config.yaml
n_kv_head: 6
vocab_size: 8192
norm: "rmsnorm"
norm_place: "peri"
positions: "rope"
bias: "none"
init: "uniform"
init_std_qkv: 0.019
init_std_up: 0.019
lr: 0.000631
beta1: 0.9
schedule: "wsd"
seq_len: 512
MLP neurons of a small language model. Each row is named by its layer, matrix (down: output weights) and neuron, and shows model dimensions 336-463. Each number is 128 + 24 x the weight over its row's rms, rounded and kept within 0 to 255. Numbers have three digits each. A neuron's up and down rows have the sign that makes its largest values positive.
After each neuron's rows, "raises" lists the tokens whose logits its output raises most directly, leaving later layers aside.

L6.down457:148140151125106144097136149115106119154125130160155104119116163079097119132149124156111144158105093103155094118088145141118136107133103111164134144105151139109158143141129106102151180125127139125124149131116165147112115159163130109076129135141142146125104133105147157135133087102159105158149145114109109179140126155127128134080155129131101105089089140152139148121053104139111157119132
raises: "ian", "ional", "ions", "ians", "iano"

L7.down1067:122142150144133142109156133138149137151117106159118137108109161113076108112104144150154103137155155146147141122146125104113118107111146143102102120065099144117142113133142109142108116103122101107135130149126148139148114113100088118123169126103161125114137129123144148153152095159153097145124134146121115131126122145163096121135154156111132113161141161137145105137134150179090098103124
raises: "ise", "ising", "ets", "iss", "har"

L6.down771:103137093158124122093115127123145113117131124135142143166108118147085136116110137118104156095077139116135076104119153170159182124107139085131102148085118122148100109141151124160124162140105154156137124133107092138202149155126128139110160113160124134127169084080156138121112094129138113109138113163135133103128104114107151124129101117127109146135107106129130129126117101120085145123076
raises: "o", "ini", "e", "i", "oa"

L3.down1382:152100100117135159112138118099116105147144086171133155132144120105114104128088100166128162118086126129113099172150168109164144122142149115131095110138133156142113123113113130119130144132150124096125126178132083109189131133150126117102096112117119147157137150133126149161142144094134150120137165109135136084118120114113148167168144174083115130103160150123150119146092146053127148093126
raises: "\n", " Other", " During", " Also", " That"

L6.down1399:108127129135122100160116124090117147117164135125122112176085116108093159157133097125111117151111145104159163188158135133132103123139128134131102101121155118111125112141100192173103123094131164130129150116153139105128088099117126063126094098122113148133173101157139132118094172146099186118146121117118126113079143133125134143161114131079117139131117099116117140155155129150160158105121
raises: " of", " Of", "ings", " Died", " Av"

L7.down737:172143115126150118129106140138073150115143097181103061045176137131083155121123115117146139134123121109163130095103126079122137185126149111098117125117122094132111082116146144112135149148107119121089149101133143188154153126106152158128131105139136121148105147132096117128109161144142122108127144088114116105122158110138139136148084162103170176096114168128146090109100147120102161112130
raises: "ia", "iang", "ings", "iano", "ias"

L7.down364:104134108104114150103087141107144105178132109124110104094101106111099141106146137140104135097193106112128102147108131134170112117143143140084132079094116106159105127108107124124113135119088163120151147120147117149188155130165162138124116133123117125126090115105103094117135112087164159118157114089097137146109087112121134134090123125104119139159128132096137146128109139100145117089172
raises: " ord", " places", " rece", " ends", " mov"

L3.down1283:115150137143107164132153144220128137128087138101115134115128074130165135150159132115119117161099114123103108145113123131130183142076172144095147134109132132125132135153112128116124128129181129116167105148109092204123119154130082140116145159169154117135132126164131100150104095133114125135101124117148117131169112139127098140112140143168131140112136122166118110104141150122126121123100
raises: " same", " following", "rap", "at", " next"

L3.down1492:134119104115089153178101097108138112098120123102128155116146140133102120099121120116177144141131173155143129091087104119138129145092150111117145143112120135130125136135138098137136156127149157124142142085103152102143167131102159095117135135125120143142133098099083127105157103147100129080110116107119158143116149107105126151086132122118122118188076166099116150123172138049143134126159
raises: "out", "ing", "outs", "led", "akh"

L3.down87:156154121124102147148173110178109143148130131118104137109124109145146127117147125194138106164158129103160145129125160110104129118123131147087110131143125156124133117119139113097088152149085058110110150139158093119125128168102091147127123089113094139137133148136134114136122161137090140109156155127102122111108119167109106128126182133111126151139104122077158088122101122103103108152123
raises: " league", " players", " games", " injury", " tournament"

L7.down202:107127137143125127089137123118157142117138155132135117158107136111111079067164153157169140107125117123140113129140126115102119141144126147122146148122135139190129121128168120146116105121146124103075110140136117140129143127137167130184115154117125103136112115155141139123150147108147136124124094130143136097159136146115157102103110126142135157183127122113126161139142130099169143113068
raises: "ary", "ery", "m", "ed", "met"